python train.py --n_layer=12 --d_model=512 --n_head=8 --n_kv_head=8 --head_dim=64 --d_mlp=2048 --vocab_size=38562 --activation="tanh_gelu" --norm="layernorm" --norm_place="pre" --norm_eps=1e-05 --positions="rope" --rope_base=10000.0 --rope_fraction=1.0 --qk_norm=false --attn_scale=0.125 --bias="all" --tie_embeddings=true --parallel_block=false --init="normal" --init_std_qkv=0.0182 --init_std_o=0.00372 --init_std_up=0.0182 --init_std_down=0.00372 --optimizer="muon_variant" --lr=0.00108 --lr_mult_o=1.5 --lr_mult_up=0.634 --lr_mult_down=1.5 --beta1=0.95 --lr_head=0.00876 --grad_clip=2.0 --warmup_steps=200 --schedule="wsd" --decay_fraction=0.621 --decay_shape="linear" --final_lr_fraction=0.0 --batch_tokens=131072 --seq_len=512 --doc_mask=true --train_tokens=904900000 --steps=6904 --dataset="wikipedia_en"
MLP neurons of a small language model. Each row is named by its layer, matrix (down: output weights) and neuron, and shows model dimensions 128-319. Each number is 500 + 50 x the weight over its row's rms, rounded and kept within 0 to 999. Numbers have three digits each.
After each neuron's rows, "fires before" lists the tokens most often just after its 100 highest values on Wikipedia text that the model never trained on.

L3.down1606:536547517433519555566504589456387489483498499600447527461432473505475516570528480553506423525490482492496480483517403551536466586453461500528483557449507555614561496536534574463441545537509410475467499541456481556280498489514547479537490465418510455479539479533494484462568477359556537516467571476487477556469519484490392508511503543520410464576558544517539512420562464428596496450571502507537475518497425476436420536451451535494391508509545503416534506545435491567594366480515480475439446509466411545546461577527556496492503498479466491499477458424478538418484442498498512545
fires before: " ", " 22", " 1", "\n", " 2", " 19"

L8.down29:506651432486527451536509513585549496525568507491508511432479461516428434579507506486465528460530650545509401522541496503370443430429456495469468458447578431665438437538514476487514472522510448373492536472475381535496524494513496438620509524494552647473438592454481478526568613538565506505534561491547469501507437491596585460566462528441518523556502503526438525563498526409475522494462510546493471503646455523476475477430501361498533523500572515423547515470492539457520497466516526524502547403444424515480485510527555544540447495491506529525502552492492494488553550438564556454
fires before: " 4", " 3", " 5", " 2", " 1"

L3.down1993:494503536483547398576522424533460538496500529565556538500503424427443575539475484539404544575498411419463465511455623425519477432516477449470492506528545610503482573554516472419444570589491513573442507518517554510578535532498517546521628488480479590498511460537559480451498543571519554481473539426458596503447536511497482484432516561474520472464431508539570472548438411439428517482452476564488565393480495541476500552538446502444516499535446587453378510416443548489410533495487467571448501455583528463477534378564447538538504547504544496474607447519586417537554494452548488554
fires before: " States", "th"

L8.down167:521490513541420549505490429470525554419459501510494472529478454439543393478455512496551514539556470558455492464593504439534554355475485514501516499499546468564602516584513573526550442601511457447441528505508367512518537574507506445568513681581533649522495549473528509448487416491475564523443518389459517499437445495578541549532454446493491490535535430494520514583498490501535540548552482496577590449531546449446526574511599519561443584551494505483510515471564493493596577514492508545524531402453428507474437502509537435480534503366479560357475454578548529554540509491531468487
fires before: " |", "ib"

L8.down207:511525466518477492573442507491470481499546489465542507513528458530560466366569530460558475506512619572530553495586575556514499514420556507438548436547495512515507453533546492589456523480507535518584503550472543501472489557553463525522480507581543470538506354475492563496563504532583543544460507527547452527452486547477425394514430512482480608568568525555450499553529475514483418446521583440461536539450619510544472521489515488479446485378500592410527441512406631451480528509580577498469416455561435500548395443467497463547466541508481590530487558566561563512526522425572480414
fires before: ",", " was"

L8.down1496:457548411512546506614425533402528504490553493470544450601491490585532444446532476473511491494551572526568470567518528459449504545530570480474417443500465460533531586442476397520392523455520503495400422493478463558453590566579515507490538531537572485476516476543434549515519520412514404541372579435528504437573472511467546437434494559472546542488431594439537498558520448516642514526480509397518544505536504510546479524499486502578500565441479497550544511491461482498601508561527511467435493461523472489622500362475436475506507479363496492442466464534477510401539572456433523493
fires before: ".", "–", " ft", " in", " |"

L8.down213:457452575581453522478436552495456487454473460467543453494485457456413519440412460513409521547495505566478545470482563460546473498612462586496454512450499446429476577547489497585542477551536456547454517544511500469483458525429523591527527359455434526516447471558550471479538529421467548468474536496562550388531472464427481441397399512494534563494493569515527543497571443526473473506593512483502427497538500447498488574506520559426407561483483510486511436368510487417514507485478519515498412507534455534448558582515477566478489565531506500486459475487460537498536341560544442544
fires before: " |"

L3.down2012:584531506482495448552469558530474472485442447503468474538437517481538499499459620534502388466513498426536483540498416588478504550461528479552513522480492502468529612545381435482517428390541496451550531528492502578543560477512491468561579511369519461612472482477495478537465468484535546389480587516521543589418525510541546552460518535507453549449442498454514500574495541481569542493490497476491487454485562494548469532469558536554560562481516509515510414495535557512549441386456462555526532491561534488486489518416390500530454426394470438516490449384396445483367537531535414524
fires before: "\n", " |", "3"

L3.down954:481557421481534535501490459477547541439552411536461518535538502487524568511507497425515562628470502488485468410419511468417571461511472505469484501495383442469471522602459550407434541414444578575510377424487479488526425436705476536535497480532448599486571548504410526426526516457512496471562482434437545554436499511540632510447586494505553505549467561495542591483562550511596493533476482563392474422508560497541469466417399511524547584497557563484466565489487483470432489484553504478506441486473416498460472523513509480459518541430414372489518452560440510459470580470488598456
fires before: " |", ";"

L8.down1441:498542596509497532519551534589485505599527481603429440514486478510635460449453435608496533491520499501500474584412559450509529520483410550452455538561509507560535431385541536520436565464564517541519550443522516533522476456547474508533492463385485515611537521435423531525498469462547485492542567495596418532427520493519470447502499421500455437566534498568551491528485521454439520502471546497521502446475555481502580490624518499565454516424456560548448533485557433459582538348494484508484479557575480419522500514480458465415503360417503520466486573556557365537528475517456555554
fires before: " |", "%"

L8.down1182:516580573523518526522540595634503436432519467529430505556462554439463401465456490565434521500477484564612491495484543502522602482563498554445503446503534465522511468424528495560421522477536581527462582504636494518598633558476515566530584543417489595536476467507436512530457530505456555497466522507457478484480507511455517557491477573506441549418533525620523521447487516507482443562593458416481529479503515491548515481503501554544385538513396584539412566585487556425522500437538511447524505516493500516411501526507558489593458551474400438463411601441410495520473509540537534470
fires before: ",", ":"

L3.down1153:447499475487549528409596468470410464460519446468541352472554514435557481519418520456518557561508415448519415471471488487529564497476588538510497562506532454449498512529563507507503390468368534526451497470553538452416571482497564475506488509553463526394427500519507492516512574516476448532489648561649523528312446451502550426542455483446465485451434497493546578539519488515522409510508532509470452507571535527563480548485466552532545577478591552530492578540409491456535539541584536602538519490428539406492489494531500476522497465514461518501499484464479539462530587429528409529
fires before: ")", "),", " |", ","

L8.down1580:560572552543547454563484569527548528405509491575484513443531461444545504496445583487476502549584483491396456475515577461487463494537525458520465495513550548541484521445519518469537531504539529508443445525491514596493447434546503524580537413524535531527523482466461430544472556539430508543535506479535498487453542566545523554485496572422487423513565539515515480480475482612524601490406547515508525475563521556444591484669491415484558467476467521525479498512591535537486424510453581513532552498549483522482469488498591445458574509479505451413489551457597522599514492534446526562
fires before: "',", "\"", "-", "'", "\","

L8.down305:425505567455460463456543495491453554480505560541499477570433516490529482512526530443419531557491599553460531600320455493569581544441473419551498585476543514490506497525606498522464490636483505563481434466573496554432451518425499505529466497557518530517456475532493609486482463455483460507365501572392479565498535474474509426530540505529464355573512444511475532561486531459499468547470505467540504584440441521508437491554520545478543532480489544532465472521454522503506517423570512564389490508400556435499513538515459496486598459437431406527514525556509559577482482539506513524
fires before: " ==", ",", " and", "==", ".", " Jiang"

L3.down1771:494531517501493497573472480478472558472474472484480547451622479413451455504488486497514476491440507546582464547541483421530490520436560481516502564510485466529520663500464569565502513515453472540521442416544451472543540500501590518519463449452506582473535439453477456514426451533435514456479448513552497458474482471587531587520569490576523507384496466506558429465473489501529499504398393549489481488427460468494515421405516520432455583465510534461534419481530595506452511566513555451350527513471412494535445507574397478520496478493497604492461587419508577462563543458537504512
fires before: "|", "\n", " the", " was"

L8.down1770:468504754513548610486446594464533478521532496501462527523544448509561522535436481531551540522440544472551517537616447497473496525547536568582476497543505445433536519529475496507545413543466499475558551482505662523518563516571453494502441489418519563491496511511511544453446523507461587557510564535428547509502464422506462506539615421494491495511484424515453460534535523442429509495483436412481449475482485496480566500595543624474540567466395515452552490490552500571477489498493535477524483570474517552513471513548581493479442462526519470489537524478541557490555535475536547473
fires before: " |", "-", "\n"

L3.down1031:459457737443527541457551461504543500417426491486497481577555516505554523502553452534520441501507449470508429566411454464483551535525461518539542489472545466427502494474483453537532515496465501551489585535549449444505465589480488510556516385406453581460477553522587480520590547519456523519537579467475476528489427484526481610516415552473529536423524429498404446499493546528519544530467492498518541595557456462576546549514466589478465484484417482548546550497490496512520583515587390434590533480520531511485496500498439487442546492470546418482439438541564450496535471419529543564
fires before: "\n"

L8.down714:642522415566533431530463472538571490526512547519452506543431482430448567574521542485572553481574484426457514497392475572368562562501604503458577495566481504487474462500529478474466489562389463412503430443375372455454521547530424545553473522554454424639589628496572479545629631399449584470474463513509543404534503492514537465512536545494506528509483479490485585472464535537496590546497478479559535552424482575454481486530553522479526610533504397579452522440363505507548499537494586485493482634575524481534431431532507442445437534556555569559502515468540501406522350502510447589
fires before: " |", ")", ".", "\n", ",", "ensis"

L3.down773:382429449499443476526481519531572505463474478524445442403455539411525462489567494469425527507557457513529570523527543531464547399464483491461496479421577529588553423491477606491420596482497557414539607465448487538418517507533513470393400455420526485430465471511474444462505489483489578465554611512485538553531531574548537545539485561643523462433412538440501504511498501490475468487514404451459457550467533477526480470518565556535502540516378483466431402417502444517496545463427470482397457530520512429519486541579576498505574417472475517580537555459439560503476532537474483541
fires before: " by", " on", " in", " as", " for", ":"

L3.down1958:440505587532469478513435543521537485487467492530530467517486447455520471482514447450582555490596624472541528463461555448492537430534514573529527500558517560459587486465444539461493417500439493570483456404628577485510580501500476503488508571469589637428476493565558358400497508428600531515497607508527537548492543467459457519391474553508482586431538607442557455477457478427469449541483538522538564435479523424530597436456547503480496531472512503491630497571589554550507543564534393560523496477514443493412502476509521475524484538476421454499485445478536597437462482404535500485
fires before: "|", "\n"

L8.down1785:491517500531504564464486548511519530420543487549532528564448493523497444485550523426550522519532504551500547509505515542610513431418498532490523494523450582552497476519529603434512437451482544501515558481488484514504496564608482523521531479485453380505481478490532440485480523489574516493503586510518483454467466504456454407460548499526470476439586459558474530529529533509511498599527473396459483499514546502571489495432542581496416409555521620476580497483476495491500422496484479456532483526607442491553488550512469417543518542487597506412515576471534577544465585449515558570
fires before: ","

L3.down1680:544586453521499462532553448440531524442384452513450410480513567449561344410436540481563514445546493514569501501527503514448477520522568480557543502500544571440488558430431465478426463476468499517560516527468639562528414462410509441510463519532553498453533430492514472519541508473487524559509497534453531488476510447494439497470514452475523522499531408498430494499490502423503529452452528428487455544503473544489482454426565442489483527478497495403486470536544452465518479479502541434501431493491594557466522524480583497522464582477493495497541470556436554476443482474511494526
fires before: "%", " |"

L3.down561:465527530545464393481502485481477453451557471480467480577562469421501472540539533426503506510545541435506502495567555437480653486607446530470475466481405502515502509537538394445495549443503455505509374503556688473467523515549584494422531513504626479443543524481530470464480513407539530561425511523415467463601506462571549490489482471519422501521546468497486438424621447537497517583461551517427423473441477464517509514501409495498437458471456433510528535512636573522489491518433475507540624509535446539568447457465474460480596504414456465420543388515512498570515428463572487445
fires before: " |", "==", "-", ".", "The", "==="

L8.down1679:501493568516402577512523519446422513468535553500554487469458436515509449537465470585497502527494531502430557553481513466514461488517515488414597479550464493552440582465464475506524473538449507473552557469500522530511598527568496443556405394483535509519522577425534538450469597510507483548566472511522438414405471393567441524495482487549596475471516472565531521440553469567586481500500454574412515437477475497596467493559435508499451472482457545516394521509525561485478399529523492508464491530523484505474478515492502513494460479442544562499506489476585511534418520577595439547
fires before: " to", "-"

L3.down1380:431507517508496431501574431586415580518540497471520429522552580430629457441476503377436449494514351429500433553471563478497505452579533479474443559470449414466538456450504493602401534494529444521533512407470534453449467550408470501514487462544463500484524537456485493529469497490482491524440515509509486439451591441536536502503480423465533503508480428570402493543527482451515580452548519435452492512468471463513574521453419526585466426456465482485509540462499516484414526501514482576524531518511466548457424426534470528505500444531524421479548543553533529565527455467420488447
fires before: " |", ".", "(", " of", " (", "\n"

L8.down1738:505554441593445511490468528548527485490573446496469552571511490600533544498509409441537391565465476466431483524571558531452499464542523541478528445539443380461499525589550457524439544549532545510467507492545471388540449517514489575534557519401493446472579420501424455609530545411507476533508511562546571506513443554477597411490492499494406545545439497514487516448412545427523433491509402431512501574554527465468519457518499526541510570455498463423549552541507537474610445480558557520498458527484535532520550560454468442451562455525550487471549545506373527507440500564464511591
fires before: "\n"

L8.down1252:500596590625521524494610433501586558473473411487491361496464464503622516530476564436551567554542445545515510514415516516428414483474504531562495430504498413504532568503421643513504470565491476533493535520509385594488524444412512504507534540440512493469554522438568635515445522548494492432501556564467564484431593490525547497528497509561500584503476483433605470536534591470465512532545594504482571564543535485554499530528464405471476462608466616458496499431508533458449504585512505562590458482603554442415433432490382533529557454527488511507496605511445528477505515468476568494
fires before: ":", "–"

L8.down1781:645519668461499520575539496525492529543529536487434475534504418391461419522573522499531515525443468601525459517488521478544559501482584519446553458551448442468516584441426521473526456494553491423502496454546309484473513497535504498543515501375471541502590506524489465487498504529424522507458507523552511485490493527583467514546446446540525512393499480504449510516498450528571414504551565507528383473427553491447531572550550563485464518526449595584484537418404567418496552503455551510488400538472551483432553523546533475469492531501542564466534524484484504521520503476527488499
fires before: " |", "\n", " \\\\"

L8.down989:489450538582480482483475578448622452469484465477501441449458500517424577485505461603464552556558502480512579436395539447515540557467481453542479529533500421594456521488472622490585538546518584436515529415488585498481487546550483531398525432466477500355541526639515465498564543458509467422455553494575560487485472500528417500449484458491541417573519413452506545552506490507561501447477542451480516479572528485553510532505597508517467527527429501561509514533491472453504498402548438505533534462475548499497479569415464460469540488591486601469435535507532422476409522483526482465
fires before: " -", "-"

L3.down1803:482530431547505526541505533505464432484399542523432460496502488532502568518549523496428445463417562642459533506501547554495494458496534476491587420557513443521570585483515576514475613515482423443502469486455478505563510420531501499517471530518473472579509444410473468491454524555523544417569478497507553537574498574569451459414506502520543655497566506530505586481486523545437544424460400491526525474498462502453453536557514623537613494474598425372506504441442500489499565482514480581495504481495406457489541441589511581512465526613526557424470505433483481491494476489332520485
fires before: "–", " income", " |"

L3.down801:474505571560490527474456428436526493463616514545500452450476596516547552418529522466458561570482530477551523454527432473488573462508505546398616455516546466488503538571537385496523551533454525454524509436469520515575472501589410433426474526517556553562461452480518393410502445415585484527527472451534490493487561577507602434456532471477438447510413494435461482448491509529556523427549528600437426477539526599456485434458519469482476418544500531475527536472467503420426450509487459447511525465420610462517514527468492549448486361535460487559495523525463615473485511549574483585
fires before: "\n", "\n ", " |", "s", "'"

L3.down1344:548414482526554538539441410524421469436500420535480492592569518466460488474482401556465509482546505528446559385526450607503512535478483511485498469538488519587432575472500583562444440466512494560468452585503463538583505451501487592448505454459460436499605543588542519584448425503536452484463508423506554377502498525482583545457438447579482489497491523409565583558571489449537492527482537463377538505470521423564500493462586523492450405446542500464508494543460551472429552457438457510546574505570493418540469589514535567428534479482528512520477417448523465535510558494525407430
fires before: " of", " that", " to"

L3.down800:586371484473518469454526453433511506458531438491427477568564499426532481463546513410584472476562540510531527488529525488525461497493536492509515581464450446508460483505630484600364605542433535538581528478450432420567466552506444510464582490441490555465518472432457429524502533551539509515509436507427502428450438512434566548530426473529475562483514493437506561568450487477525491516486528582459455516520534522541542527506473456501527534474409490536538490510453527476509489395538475415528479466454447453508539581589475521465489665519473458450558461441448544489397515485517540453
fires before: " |", "N", "\n"

L3.down1479:529530599480425514531518483474568469498507487556505470422513525583495510500531577522468545433405542512516506593500496417444503600431518469505534511485500535477510483519504549511507486532492492449557401382534455606553576437557449467384510460470487507526566538449539481490533501486521474389525550538565559493428597535536533463513577508472564530506441572509420488515613497539547424504550569514511437491555452538481560528507579553465467523562447478472511623460498536512531571398420561473444469486483444541498461569509437504474562575500580549442542538413472556471531505577456449573
fires before: "-", "|", "\n", "″"

L8.down1846:536507792510576515512524477527550490532588499478529524537495457473513577503494579452454532528582476533590562581339536503472489526523556388523495450510480454519565630518453493460502501513456534493525500447439360478527559485501480516416533549516489580519569517572493534467488532597530562487511514496404470574529534473531471447469492508501480548533623582517416556589520468529506567442511574507505527517559511521444486548465536495502536603542472477397539509519563518436519559565518501504511463511472488464465507520550552564563460482505576495487485510497487484495494479594563471522
fires before: "\n", " The", ",", " –"

L8.down1091:396509352539470556524429484463533510533539412418476497523496496502428570540495536479494513474487595429498351512500543521460584495424488544517510461510446506642462489572506462449440459507589406626528543463488546527574520469537569560495518544534526506500509457608435437574460528362425527598570506546519446547582519537494470462523575472494538462494526474471527526548560450498550540515477497525549464540426512560528495515529492452501549537571590567530475502436480506558550491448542562518489476432388517478555466496523540508503461510485452439543529514480485446501432560516559423571
fires before: " |", " 1978", " 1987", " 2022", " 43"

L8.down1782:554479540621457449455451477494422515510471523501484492419581452441593513517518457501489524458582468468452529430506525468552480525541467446503561450415563457625452554452581533419501493478525478494548517482605507442516494510483439469454440497509502486508451431449555540522490453503454441454526531514465602389507438519515583462546459559484427538477500485471516554556467553480486481508384429537487464532456482592449455561544425440371486478507467578430482552407418467564522447486410491509419452567438485428480516500441497501442537550499505485573563466556496512542508585600523515582
fires before: " by"

L3.down1420:471469536561518577505452428538531504536496508556505467504592485438462491485573493518415526494502440515432527438540524486557426535444443462517479570552513497559539483541541548446509406477420516568580568419444476501562434573518486458448507538477537563467501418431449462492475524401614490396463473578450519527544408476491512516466546609441546513509619507500548399488511521574452456477494490547425505549569535456493487463496544486510496403430502498439459464450478497514573492515534520557461543505448506457501497445509486574530454514497459590574600476558534548516541523547495486592
fires before: " |"

L8.down34:492522587476442553444505495557545491484552445523512591492456469517589550540494556432497502471536483630590491342531584451537557487543459357374548416485518459502502599431503433473470494511469488517493484446541528465529450513514451472514593553547454496440502477396557492526532513628543493599571476486611429476484498522506443461536509578501491502525488608471442480559404424504521545515498515526510546573571491554515509546381561535569547499411439455512479555526599456504495472532470517525507494526523482493509489495490490514450484374525424576499470474481508549548495442419502509573
fires before: "|", ".", "\n"

L8.down160:546426519441450591524555550472552491418569565515465472598557540495543435448502409471525497486466470434451500516332575442443533537409551512462603473529443502592514451442521529565487441470452529589557517516568517438454514489446492539490480466573477532556405446536625489538581497546515448525427553483543513550453517505623492469590439478506558576476518428501453494475560437465553552628445500476474522510491521531536479460600442481453399431529516486630621520424523467475453523428577514479511518537453468535468525477472450462487428554422416611583416457437460522511501482596512497498
fires before: " |", " ("

L8.down1792:432564595580546544517451459483505576581474540510457526570503539506540519523453421436549478629481510504613408471454512564499559557490518548534472541478528485505509603533430549478482397538447498442500526505510499435456488477495453540417487533488496493569486508579518575423604484445547532481462544511583523493564545463440461484569504492608491434487541610446503512456463525557547578367460524565573478485484452584493510531468522487586507527434581436495554379532532530513515499512505502482390470500609542563488505500550508493485508512614469624486521550495491568494462486493538469471
fires before: "\n", "."

L3.down56:560455387541654433626506528385415554469496513489523546530580416416531489523456500586494469542558549524444439532479516473574444568596495580513541598583499496465486542557459566464433526530483577532438480537498613478534485518584497497589520484569476514497461536506488506452470470544486574482544520548539401510483403439475516484493468515428554559520574543549461569542445478495476556535398479526558508396491534586475470602478581558534556485498487618494455476440406450452438531517527474541629446478543531454489646559528556446549576409584470442532579499539481413531492505483489462502
fires before: " |", "),", ")", ":"

L8.down1262:536538506514504450475484554467554521534488480477463486568547451525531436428483487437552473497504464517600512538648561460426592541511525471488552470549577586477528567589495460516519487430486487510503539453519586482563513525521511578530498486492493490506544569491448506518497529528491552596555512493603590414413494542555439510499550533495518501490486511505494531430550560595510452530330428460534582471462415425463396530597574485464490448523423447484533443496555489444509523479540506546548471506437426463430563479544432500442459642508569573558487507501483577360519497530543461538
fires before: " |"

L8.down1811:493489516458523584516469533452500473497480523474364470471523419556563492527528469500509467520509390474456570614542531590543527497543441535521496396475536437522439544383472517565489597487400410621495454507532572425479476514473490463473558544542419483576471483450466482443416564418532595525562456484476477528420485459488532439531477502536525536518565574475434555482526474481428506505568450477375501602455514433454634452400481478489473469365417622498456468549486526423530537496531550591511444547478507506559550484465510546509455579421517528485547594424484463428573506530505463591
fires before: " |", " Councillor", " 0", ","

L3.down407:471552567490606538603519532493531538545570493474584492448489439480560501487427524450499480503536501512478427515381614513531492574512431548560434524536477508474539437499535546477474400489547492481410542512530511542408557574432497629490548497500502421422410465469562452567541462490472495521465463455468460550542493450393562517436462525455433503453552430515491520496577458527519534543467506502454490450478596505517508563463455511422536472493557477522464455504542644533520522505516510516550479570549528606534531497559531488429516448466469449485460512557534516463629525575556472513
fires before: "),", ".", ")", " States", "–", "71"

L8.down1464:510499400436531533483478512529516474410508453520481443469456593516488509498534565462519492523492514446540382524583548535492515495518409517494516334481548426580664550579566617426523528552523423483472444594529617503563506489539536498427574477549532487471492513488558397488479473508475431593513560518441594550496518568536455478485468470512536489577457563465469522569462563418548495511493469482469436482540405595563541413500448452545491556518435541552588427444421523479445516540516525502488491483463409482518503565484563463489524468476549448520460547601439507531430543487536529404
fires before: "–", " |", ",", "d", " F", ")"

L8.down1860:469443505613458498501446482539519514482441468540543481464531524491588523518548509465498462594510522451516498474517521654513526514541483426459563567515546485511520489510482488427464483527542475495520591458579488487330502534426434544463530439489463477448526427539539509480507562494484468449503511456557567463410479546514488559537443598368454470555402497525564580549505479531511539365510452566573470465555490483491497472493474521581406476530538599528558518527509501480596531497547512565450465548539473483483503560512510561523478537490660525425496458551567523545503420663456470433
fires before: " |", " \""

L8.down297:578524456437466513501493496468457521440494520460553511503486520436524495537495540454496479507522600551490537573331491602592478582484455514495512575576485435577490460489467489529431604565563500525531504421514510454473472530570468463552522498507568464555577526483505530472516593580487592526544506460424499549574423499519507501435478517514470445516533571618525620593533505445524553487460452574461422533564526512470437450487576580434545601525593578516543454443595558476495447471347459547438502501456436475534361568565461459536536542532497498479490565448448550511549513547487525489
fires before: " 4", " 10", " 11", " 18", " 5"

L8.down1866:508593500569501467497487387501504505518498490484541434546490531487455470430521435558533448521446559467526456495498456506540576508579471557435512521588490479517490480496549519510493526554441517402475491500415543511549490505521520435467535370453477511538408482509534524476484561524597627380556520478536477554405516406532411577514535578380498483500448423522575533572499598522444431454483439511477390583457489506501557622514484537505491464548493606448516529460548476462514478541589574528541536539417526492500502542543606414495522436535545464506527508412560483546504559456469467579
fires before: " |", " 0", " q", ".", "]"

L8.down2020:430568518497565524464444512537466498472565474547492543540481483500460391416490495468500497443528539555486450541308499491530502441391460520517502484551477550428533579537463565515543476511505458444533545480493466445493567505488586520507543510532523452514522461611493510484531516465490543537513472506577559447579470529484554508491497500564554429470468449510499507475601506510527461540505539499490445553495529420469513439527478564565540510471525505484476433460449495561539438441481559428487437500484553443537462472501494461540519511445495559494518524481495481591568483504524435531
fires before: " |", " as", " \""

L3.down1700:493412462482447449495427472401428564507551520494470384480587439480454540403531389482554443543450487491451524498530421479478533457458495405538589532470550476537414544519479462536504443509558560530574456512594461550490540412486544525528498440546518591577504454445509422483547502546535519430574550577607459554531487456501595549543477537513488560515567494403554438585477546550541472442527490527517553562449441543565439489438552540520479493511554549494557575552439501532487454490487542372587473551471508501505499499556471503633572545529450535558474414400473625464451493587426441505
fires before: " |"

L8.down1228:435568486398435560500549528465534457523551357444515371512529429458445448547574457570507590475544548575537544542343511459536487416577535509402525512502536464540487434491498486511505517387458423539492526494493455493457657563465531430526427454503525590562477493496515578470524511559499546507553497537552417450476551497557426542460577540620507610507495501515468425550596526484500518496534470505511542612474535483523563459434424454527513474556488534550525526507498517409482447450440457488525526442368408524472590576506580430557528485506480503481545480480474525512490444543524431467
fires before: " |", " hold", ".", " Swing", "–"

L8.down563:490513509524489485504530502502621466510510473496386571521446510574496495507455489450599499532442544557530484577468514501427512569512393529517509501518586408509475611437552566626490407475507466494446531448553563466558509485534418387435481463548525567494469613487475467666464458539534472521535561533583503542470565505537458465503629542580547532424606436473481462421481467468491490581507484476625487550493498525467523478483559592554523544508444453566474565523593441462398501609552555532507551537466548536550487479475544506486426506562483568461450505348425490486452565470552567493
fires before: " |", "%", " Swing", " ("

L8.down907:520565576461599474502511527555490543423446527499548520590410437505533541563489513516556497555534468422517521512490477493525541528491567507500481510444441478452471543605525541451493486430459483568527465658520530509534510488524597487521543516549512535507483563466416593530514499475494457562431549476578596510519580486527506596470578522540511503470526585480523542503484579482631521394511584456563518505490511535461581549499503523524568532603517615495595506472573529524458519438501586486480527536470443541431472580508482468498525447536477555508571535478601562544563550498438495446
fires before: " |", "==="

L3.down743:527564520521404510430469528475527511532470513529506536501566485461542446498510481515493483509573544551564494444522505401582456551424528367473539492449485503580578554488532518491430630513497545514514546452471456610392403525501379518541481477487599408479522469534530524478609576497508447539442520452488447592553520573558490405526457474557567527466513448569474551511552487394551512513535551464390531454490542466583462445493527449483435507506508440399515478457490443481447528493478549498462534462541548452554534526473534491485557476432468569464429473553541564442551575536497375485
fires before: " the", " that", " a", " for", " an"

L3.down1748:569533550452504389481473518437497510528364440516506512492532570536475487506512443463541514505482548558561433544547511353477362513422377562411505517433508514453484455457511568563462474536573487546485532512522592504536458555528447475563446544492552483498494488433533546561536585485408516525527408547517478469540498520457556519533500482481475460514498429555546373521544565513504495511522467509497507519502518530512545476553456490531539440511562592491524475524490429490545480522488592468468492454478430505485431463450479360534520610434509469502450425571494408489434513429477538571
fires before: " |"

L8.down295:517507615448538466561588542452537527451590470485505471455527492489543501542535456504584467453545517588507493552380509514487483498542492494460586466501510499548562510497434410502522442426562490499464428537514564473461559438569434440495555480498513504528487516556445498463496570509418502508535465532464499491530574496393461533569503503417469516507473472600482456566464456543495529515526528550489522606431481470560540437466482512503455541501544512570577488593510442444427456528503536491562499486467519523397488473483557444520466496494418537470450540472485443502526519517502484561
fires before: " 0", " +", " 1", " |", " 3"

L3.down1224:580494506490533524447471558515523557529551549571432488484485446529562520521496493452482546487470483499480464520464519408497569508532444549456408501455503536556613538552572521445497479462505486479468524446443534509510514485488472533429505557438551506487473504554465482445423423498473405527432476513490521505444485455449490433554496529528488413476442397511437509502589478538487472452457482466530523543436573520490498436511530560460397434522496388561602466421652546438483500538534550495516547554522481549445547517461510504527522457480598538525531529455488485497588499537490507505
fires before: "\n", "|", " Label", " |"

L3.down816:528534589468550382486520501438514545542518456437440394515550514459468552413461512491477481457453438493508590495604471528453455520491529581461512603370544527412468407504474501520541632513502495542465615483473495397491496504544463488565490526485550539472631564461452408533511557618532435435551459476449473610565511567496514438511493530567412551493538433523422521575430422556573507503448456536445445469489536520461440440545527470475507596502559459500614474557525452501518571463534549528464466461475450455528521518485534494523494475458452509483462502483453418547420547552437443420
fires before: " |", "–", ".", ","